config.yaml
hidden_size: 256
intermediate_size: 512
norm_eps: 1e-05
rope_theta: 10000.0
tie_word_embeddings: true
init_std_qkv: 0.0257
init_std_up: 0.0257
init_out_by_depth: true
beta1: 0.9
beta2: 0.99
lr_head: 0.0118
decay_fraction: 0.83
final_lr_fraction: 0.0
doc_mask: true
dataset: "wikipedia_en"
MLP neurons of a small language model. Each row is named by its layer, matrix (gate and up: input weights) and neuron, and shows model dimensions 80-143. Each number is 200 + 30 x the weight over its row's rms, rounded and kept within 0 to 999. A neuron's up and down rows have the sign that makes its largest values positive.
Before each neuron's rows, "fires in" lists the words (lower case) most often at its 100 highest values on Wikipedia text that the model never trained on.

fires in: "until", "from", "during", "since", "bayou", "early"
L4.gate353,190,175,209,223,214,186,187,202,201,198,198,199,202,194,231,210,205,149,155,195,230,245,164,186,171,248,171,229,135,211,192,178,216,224,215,206,285,207,177,178,195,213,176,205,208,216,182,135,223,192,234,230,213,234,178,196,181,204,157,152,227,239,216,233
L4.up353,214,216,143,236,212,153,194,263,233,237,171,143,151,168,178,170,223,199,215,196,170,218,171,194,207,183,222,190,225,221,176,186,222,191,181,232,227,216,170,184,175,204,156,180,237,244,208,191,157,194,166,282,212,209,201,173,233,197,210,162,204,192,170,195

fires in: "of", "2", "22", "translation", "total", "29"
L4.gate410,212,207,219,156,220,155,237,208,140,186,227,162,206,184,182,250,159,218,171,223,148,188,169,227,205,180,191,160,217,253,188,227,181,168,174,168,211,242,228,179,187,218,245,222,134,165,195,208,193,217,190,186,165,182,173,180,150,197,179,196,156,205,256,219
L4.up410,147,215,231,168,217,182,151,258,209,223,215,205,255,186,182,162,151,193,209,163,187,195,196,209,181,206,179,217,235,187,183,165,182,218,214,255,198,259,224,165,192,223,204,202,206,206,206,198,201,188,216,228,208,216,202,199,212,186,259,149,242,137,224,141

fires in: "18", "15", "16", "19", "10", "11"
L5.gate137,146,199,202,184,210,206,171,202,212,189,157,157,182,198,236,185,188,197,200,214,204,193,203,231,203,236,224,223,229,218,236,139,206,265,260,175,221,180,219,182,188,241,222,190,165,202,215,208,206,221,134,237,167,188,200,209,179,173,236,175,230,182,181,219
L5.up137,247,194,196,192,187,239,126,218,181,159,205,217,191,203,185,164,240,250,216,164,198,187,119,247,248,186,196,151,228,189,189,185,191,202,208,184,217,210,218,231,209,211,208,250,183,137,191,216,140,167,243,202,178,187,194,191,137,143,224,191,171,209,196,179

fires in: "early", "first", "released", "satellites", "satellite", "nintendo"
L4.gate423,226,203,199,186,195,174,172,232,182,194,157,183,245,215,233,206,165,233,164,201,240,207,183,219,213,215,187,209,166,173,176,221,221,187,229,231,219,211,200,218,230,187,170,225,195,230,200,217,151,220,205,192,149,169,237,127,205,170,173,179,157,223,142,206
L4.up423,177,208,198,144,246,240,240,201,239,245,199,229,195,183,214,199,193,182,179,195,192,192,183,255,174,210,185,233,162,186,171,193,196,232,181,193,230,187,217,178,167,163,231,205,208,144,158,247,225,187,219,217,180,213,255,188,169,169,209,244,176,134,196,178

fires in: "high", "highway", "day", "into", "tournament"
L2.gate303,210,216,283,185,258,195,200,182,235,235,190,206,207,228,220,234,207,199,257,185,213,217,220,209,210,290,149,199,247,185,176,199,224,193,211,235,207,245,203,194,173,217,156,189,189,207,216,208,186,180,179,183,223,175,170,215,170,197,202,145,156,179,181,206
L2.up303,154,187,227,208,243,168,200,169,263,175,191,207,233,195,209,185,170,189,199,216,234,244,210,224,245,196,175,193,166,190,216,161,221,180,240,216,167,240,165,212,192,223,164,197,234,185,249,225,242,198,185,248,178,192,216,205,164,204,242,196,216,211,221,251

fires in: "as", "however", "in", "fifth", "so", "behind"
L3.gate339,200,214,221,205,237,193,169,187,209,228,225,216,232,217,193,175,168,249,205,189,234,255,185,202,269,152,192,233,174,225,195,213,239,227,242,216,222,228,280,208,126,223,158,179,173,235,226,189,179,172,210,184,222,201,179,224,219,187,217,234,177,227,207,231
L3.up339,190,176,236,224,221,239,174,224,237,177,198,216,145,265,144,227,161,199,187,203,222,202,180,207,173,189,184,164,199,172,156,174,196,202,180,207,249,119,157,221,173,148,235,216,247,199,155,222,195,181,257,177,224,158,225,162,139,191,183,156,226,216,226,173

fires in: "november", "april", "october", "december", "june", "may"
L2.gate114,259,229,196,167,223,171,222,219,211,235,201,180,209,157,200,149,167,198,227,213,199,266,151,212,182,172,132,159,166,185,157,194,233,167,193,175,192,199,222,205,181,191,184,186,212,235,200,216,211,227,165,220,168,167,193,254,159,222,235,154,188,182,186,235
L2.up114,216,204,199,237,265,188,219,267,136,247,179,254,197,176,207,255,204,167,250,224,156,211,203,200,254,253,165,170,276,141,197,174,231,219,191,241,188,271,132,245,148,226,228,245,230,190,236,208,193,260,185,237,154,201,203,237,187,171,149,193,182,240,204,166

fires in: "he"
L4.gate88,270,212,238,184,227,227,173,285,170,182,183,205,209,162,207,176,152,169,192,213,213,213,178,237,223,211,197,214,134,193,233,211,231,176,185,168,190,210,208,250,237,212,218,170,244,266,149,225,128,218,177,206,211,176,167,189,210,231,242,197,176,241,203,187
L4.up88,177,226,162,159,204,188,245,243,205,152,245,200,204,236,216,183,162,196,245,198,239,215,208,177,212,194,196,176,181,153,198,217,246,226,219,197,204,211,219,233,147,179,209,209,258,261,138,149,181,227,166,231,191,163,225,187,201,197,241,183,209,286,211,178

fires in: "one", "two", "eighth", "either", "ears"
L2.gate393,164,195,204,172,236,159,197,225,217,183,198,225,252,223,255,222,200,261,182,252,215,189,153,270,256,115,215,158,194,214,172,276,231,235,261,195,197,143,177,229,166,166,174,199,226,191,216,195,209,204,218,225,235,221,184,165,211,163,223,171,205,194,188,225
L2.up393,232,152,265,226,153,229,206,262,246,193,179,189,240,232,187,171,245,182,210,220,202,213,239,190,270,178,164,199,110,196,246,219,192,234,215,178,239,213,206,232,153,237,185,207,217,208,243,180,175,196,169,169,222,173,245,232,207,242,193,189,187,183,192,219

fires in: "during", "of", "throughout", "in"
L4.gate176,221,206,240,177,173,235,159,190,186,197,207,168,203,270,219,235,161,195,216,215,178,197,203,195,206,244,183,220,234,195,217,233,285,191,162,221,241,212,200,220,166,171,207,175,198,206,211,206,204,170,136,200,133,201,226,175,202,187,221,222,232,215,218,225
L4.up176,205,204,220,200,201,225,239,250,215,198,207,192,182,247,270,214,214,212,184,234,209,181,174,223,188,169,190,210,192,246,191,158,241,161,258,165,188,196,157,176,226,212,216,241,208,265,189,139,199,199,189,152,229,207,224,179,168,178,156,238,128,189,156,187

fires in: "when", "because", "defense", "space", "sense"
L2.gate444,190,237,135,248,212,196,205,237,181,196,159,182,206,141,209,171,207,190,204,204,205,208,205,184,168,214,194,230,205,257,189,212,228,230,285,161,249,181,225,234,166,180,227,209,219,137,212,198,214,174,254,194,246,180,239,232,220,210,146,176,204,196,165,252
L2.up444,163,217,190,223,175,223,174,226,183,188,191,220,198,226,218,156,180,156,205,212,183,207,201,111,206,196,168,186,220,217,175,161,211,159,196,238,242,225,208,151,204,161,214,199,233,239,157,151,208,180,174,227,190,205,243,195,248,168,174,176,224,168,230,207

fires in: "10", "100", "11", "101", "total"
L2.gate70,210,211,225,162,216,262,140,154,189,186,182,143,202,211,162,158,157,158,153,176,171,267,181,168,183,255,225,194,221,197,190,169,191,200,188,170,196,223,233,199,200,181,233,246,213,205,143,239,208,194,178,237,210,216,256,229,225,210,253,230,153,227,210,189
L2.up70,263,177,215,287,179,223,230,210,196,175,168,154,157,250,181,234,213,167,244,195,218,197,212,194,203,189,173,212,188,207,150,217,166,207,212,150,196,182,157,249,145,220,198,201,248,200,180,193,165,160,180,204,113,193,231,186,160,200,219,247,223,155,189,207

fires in: "on", "upon", "of", "although"
L10.gate510,125,154,198,145,219,165,244,170,195,205,202,167,223,235,191,232,161,173,160,217,242,277,171,206,164,217,212,170,265,157,187,207,214,214,212,220,209,240,170,211,186,161,228,175,199,240,76,164,169,250,193,161,158,221,194,181,204,206,179,254,199,166,200,194
L10.up510,202,258,180,215,200,199,198,227,213,177,263,190,196,220,194,232,219,244,210,274,212,185,228,216,206,209,244,217,224,195,219,202,178,149,245,257,216,201,162,158,228,186,267,189,150,156,225,202,195,234,241,176,163,251,202,150,195,242,126,231,186,177,156,183

fires in: "are", "both", "same", "either", "is"
L4.gate320,259,205,185,159,224,200,219,187,221,196,170,236,233,188,216,238,206,199,223,183,201,209,174,214,208,186,203,178,184,242,227,195,183,185,209,164,157,202,237,293,213,159,210,187,186,254,192,261,185,251,217,190,208,194,192,191,229,186,213,201,197,229,171,181
L4.up320,195,155,222,162,212,191,183,184,231,149,246,193,208,192,210,229,187,175,167,208,189,182,182,146,143,240,170,177,144,223,232,199,188,256,204,178,268,209,188,194,250,170,235,194,175,182,157,209,200,222,202,196,212,226,192,172,242,161,186,203,196,255,179,184

fires in: "which", "that", "who"
L10.gate162,217,187,190,120,181,198,231,234,191,219,202,226,180,184,171,154,226,190,188,146,159,185,251,207,192,188,233,171,194,213,252,187,246,198,210,179,189,183,220,219,193,193,246,165,228,214,174,160,195,181,196,178,177,217,221,177,194,224,286,168,180,224,262,217
L10.up162,253,245,223,180,205,228,150,240,238,175,186,212,231,157,171,163,172,224,165,209,188,230,122,177,206,203,181,222,162,188,239,168,207,239,181,229,152,192,184,217,245,211,244,238,170,194,194,186,174,150,200,181,224,206,194,168,221,209,243,170,187,204,226,189

fires in: "which", "that"
L3.gate491,258,192,237,200,285,214,215,160,193,185,178,157,172,181,140,236,211,171,149,194,179,191,219,183,194,186,167,214,202,200,221,176,172,211,203,182,208,186,229,169,216,246,231,191,243,154,192,196,205,204,160,190,226,153,197,202,193,201,212,176,185,207,189,187
L3.up491,193,188,217,155,147,164,235,186,197,232,183,166,134,259,171,186,160,172,156,211,260,242,162,170,173,138,159,230,170,175,267,137,161,218,211,179,218,239,194,197,220,190,160,213,221,194,172,209,204,257,155,213,219,179,211,205,188,216,181,222,231,219,236,232

fires in: "which", "total", "next", "previous", "astros", "journey"
L2.gate75,172,184,191,160,259,211,227,178,190,184,205,194,209,217,227,201,169,170,123,205,172,196,186,206,182,210,193,181,190,215,185,188,215,204,224,217,167,197,172,202,234,217,184,226,149,172,182,119,207,213,247,188,192,162,236,206,169,177,230,216,194,217,180,216
L2.up75,152,226,141,192,189,207,226,144,170,173,148,184,209,223,205,158,218,178,162,192,206,203,152,210,223,185,188,198,130,220,209,231,177,158,149,188,182,184,233,157,225,212,208,195,234,241,260,200,168,201,239,194,194,216,199,180,188,195,234,212,189,171,220,209

fires in: "by", "from", "with", "in", "above", "including"
L2.gate493,215,186,177,163,219,197,172,151,202,236,213,232,258,218,188,160,203,199,246,225,191,220,205,194,221,222,185,219,189,186,216,203,209,204,236,253,227,220,191,197,196,164,187,257,142,174,237,234,206,234,255,219,216,239,236,226,193,224,216,279,224,184,179,227
L2.up493,210,215,228,203,213,180,224,186,200,216,193,195,220,211,156,183,191,233,169,169,267,185,182,176,202,240,139,209,176,246,241,225,232,250,183,213,241,214,218,172,191,202,207,204,219,187,227,233,206,187,208,209,240,147,197,193,187,168,218,240,170,154,136,255

fires in: "as", "who", "according", "battalion"
L2.gate146,181,246,186,167,260,223,134,154,173,211,247,170,197,190,204,133,174,207,178,160,196,238,211,217,121,181,187,143,198,167,229,221,168,226,174,169,238,232,217,182,194,216,214,196,223,123,151,189,159,217,201,184,210,205,195,221,132,126,259,211,214,216,158,170
L2.up146,149,180,210,225,186,158,256,203,202,186,224,235,160,170,226,235,169,206,174,232,158,151,234,228,208,206,202,200,208,135,183,204,229,229,215,230,224,186,210,233,197,201,179,154,208,165,249,197,242,176,160,140,126,169,216,130,210,194,182,220,154,187,177,261

fires in: "december", "october", "radio", "flow"
L8.gate225,202,239,188,209,270,228,170,184,169,198,160,136,221,165,206,222,183,213,217,196,148,206,167,234,186,154,169,189,171,182,199,158,203,155,224,160,177,174,215,198,211,180,265,203,167,221,253,190,176,235,255,143,165,223,202,117,183,197,170,183,204,190,178,197
L8.up225,230,230,196,233,258,224,248,178,191,193,169,216,230,172,182,212,243,194,233,216,246,231,246,234,192,209,219,200,108,205,223,213,177,230,185,181,189,206,201,197,211,169,258,202,206,256,200,235,180,244,221,221,213,253,123,226,194,217,218,176,193,230,209,204

fires in: "career", "based", "life", "ownership", "by"
L2.gate265,235,196,184,191,251,211,144,185,186,217,162,196,187,138,227,185,192,173,190,185,198,242,215,222,148,236,235,255,207,218,174,146,234,180,201,160,176,216,208,196,184,190,204,195,186,206,214,168,232,188,208,241,189,221,169,209,243,219,208,272,226,148,157,242
L2.up265,255,226,185,239,205,259,238,214,234,169,172,138,171,200,177,177,210,205,187,147,144,214,216,211,186,246,210,232,197,173,200,147,180,222,145,197,230,228,223,227,175,202,193,222,251,194,196,199,229,163,190,205,204,205,187,125,184,169,216,231,210,194,206,167

fires in: "located", "in", "near", "squadron", "at", "airport"
L3.gate199,195,208,171,207,165,204,199,197,203,173,141,211,169,203,268,185,180,156,203,209,258,218,218,216,218,213,89,210,179,174,219,216,210,195,156,193,186,228,166,198,184,239,196,227,239,228,225,146,236,236,226,209,221,183,201,207,180,177,259,211,189,249,173,208
L3.up199,250,218,186,157,185,213,184,218,193,223,188,199,174,188,208,154,177,162,138,170,244,195,205,212,149,172,242,196,233,151,203,207,181,149,199,206,140,217,219,214,197,147,172,230,197,238,146,183,145,228,187,196,162,142,199,247,225,203,219,250,195,176,161,209

fires in: "which", "that", "parish", "who"
L4.gate368,181,221,137,205,162,224,220,227,227,175,190,153,243,161,170,235,144,214,228,199,157,154,208,193,218,240,197,207,153,197,177,159,200,184,232,202,196,224,197,191,178,169,194,241,184,198,144,153,164,226,187,163,217,226,247,190,232,183,230,183,210,195,231,203
L4.up368,174,245,114,227,189,237,194,198,228,171,139,209,205,215,217,185,157,183,211,182,179,231,189,180,142,192,210,181,233,222,235,177,181,241,166,177,166,186,190,236,213,253,233,210,159,198,220,212,198,197,198,241,136,181,160,192,190,217,172,207,227,180,195,203

fires in: "with", "using", "have"
L2.gate251,186,223,195,177,245,159,144,267,219,230,210,223,199,219,181,212,189,204,159,210,224,246,185,175,189,213,162,199,214,201,211,161,226,200,198,218,170,189,215,207,208,176,212,240,142,199,248,217,220,234,218,218,198,192,107,190,166,204,203,191,237,238,235,195
L2.up251,202,209,225,179,165,198,196,153,204,233,199,194,265,223,153,176,255,201,164,240,203,195,218,241,217,204,176,253,148,216,157,222,225,145,162,174,194,225,225,195,191,228,213,185,265,161,266,200,158,202,153,200,173,180,200,209,173,243,260,199,160,164,193,250

fires in: "its", "despite", "their", "itself"
L4.gate186,156,186,177,164,209,158,204,185,195,200,262,202,218,234,143,217,169,173,178,233,148,209,198,247,178,227,191,262,188,150,236,204,213,211,218,192,284,190,129,188,176,212,173,190,216,181,244,197,214,197,234,193,176,162,241,225,199,151,170,222,212,182,131,183
L4.up186,208,171,222,191,212,196,231,156,242,223,122,212,202,184,211,205,185,216,153,258,205,201,206,224,218,178,222,162,200,254,191,208,178,181,146,148,217,183,200,149,229,226,215,201,175,163,181,213,175,227,157,191,235,217,178,182,160,186,157,266,182,187,210,180

fires in: "on", "after", "until", "since", "before"
L10.gate296,163,190,169,240,215,221,190,264,176,173,190,209,250,220,195,169,233,236,194,247,244,241,166,227,190,232,238,179,189,207,200,200,261,209,202,211,230,183,172,145,237,151,227,190,166,236,194,238,211,248,196,150,209,240,250,165,209,196,203,213,190,200,185,184
L10.up296,197,192,156,188,199,222,167,260,163,145,173,182,215,266,192,249,233,190,186,205,200,165,170,183,246,212,197,213,203,210,240,209,226,183,208,228,184,226,196,182,216,176,162,252,235,259,209,226,187,237,171,178,161,181,200,234,195,194,127,238,166,182,151,166

fires in: "other", "following", "subsequent", "previous", "numerous", "related"
L5.gate483,207,198,213,180,191,200,183,217,176,230,175,225,221,189,177,221,221,278,148,253,192,199,195,254,216,184,209,192,180,208,208,189,223,187,205,162,206,220,186,167,243,148,162,194,165,217,151,182,175,208,116,227,207,213,173,93,207,177,144,209,205,173,199,233
L5.up483,191,170,207,154,158,263,175,216,216,246,207,178,199,186,234,213,222,210,203,193,213,188,201,168,203,205,207,195,140,193,174,152,198,171,207,146,157,177,151,155,241,173,158,245,172,234,160,172,179,202,172,216,160,197,202,201,158,180,197,220,193,177,175,187

fires in: "one", "each", "either", "1998"
L5.gate120,145,200,223,167,253,220,190,190,227,142,168,196,192,175,226,193,221,199,205,250,195,165,175,194,226,163,178,194,218,265,220,165,205,234,194,181,183,155,215,199,207,258,200,200,192,163,151,218,246,205,172,217,148,216,130,206,228,209,213,250,154,179,190,197
L5.up120,179,184,221,200,181,218,176,204,249,207,174,162,149,182,181,253,167,196,151,245,235,208,240,193,227,171,219,138,169,232,164,185,204,200,180,195,184,219,171,184,168,249,243,180,230,172,181,259,224,190,234,209,180,199,165,120,195,204,180,210,208,220,209,175

fires in: "one", "south", "first", "vs", "second"
L2.gate203,219,240,146,154,201,182,187,241,238,196,235,212,195,189,167,174,153,254,191,155,227,229,198,216,234,180,199,220,182,224,170,238,241,206,147,172,219,164,190,214,150,125,203,209,191,224,178,172,165,195,169,284,180,265,255,180,255,150,200,252,220,170,225,206
L2.up203,147,143,194,199,212,223,162,205,163,227,205,161,217,189,207,163,199,185,142,202,130,182,199,203,211,191,239,221,207,127,219,191,199,192,210,254,172,218,221,138,183,233,283,202,196,168,245,221,246,216,213,207,188,218,252,226,179,163,178,227,174,216,251,176

fires in: "than", "high", "over", "year", "late", "joint"
L2.gate479,198,203,192,170,179,212,229,228,210,205,209,193,271,243,218,225,156,189,185,248,165,183,250,187,179,258,120,255,189,175,222,226,213,201,195,171,217,243,158,214,183,257,192,217,176,181,157,224,141,184,155,224,159,234,187,193,185,191,176,179,169,228,220,211
L2.up479,202,183,194,218,200,203,194,244,218,250,179,210,226,156,207,221,206,179,206,222,188,155,195,270,203,152,120,186,161,170,206,242,221,155,179,235,205,167,209,223,128,218,159,214,219,210,205,186,184,219,214,220,169,214,176,169,216,218,207,192,152,211,223,177

fires in: "2004", "2003", "2014", "2013", "2024", "2023"
L4.gate52,264,221,242,174,256,188,195,198,167,243,181,169,206,202,213,208,132,201,198,164,148,223,175,152,184,264,163,182,214,190,177,165,219,218,199,198,210,213,233,189,156,175,214,144,162,214,219,205,198,218,250,181,240,235,188,192,183,174,201,216,190,273,233,162
L4.up52,261,220,216,210,190,166,192,174,228,256,151,172,232,215,207,188,177,203,197,163,202,198,215,200,234,173,172,172,214,183,199,184,173,186,226,182,211,256,193,169,285,220,198,183,164,200,183,175,207,241,189,204,252,225,181,171,216,179,201,235,158,217,292,199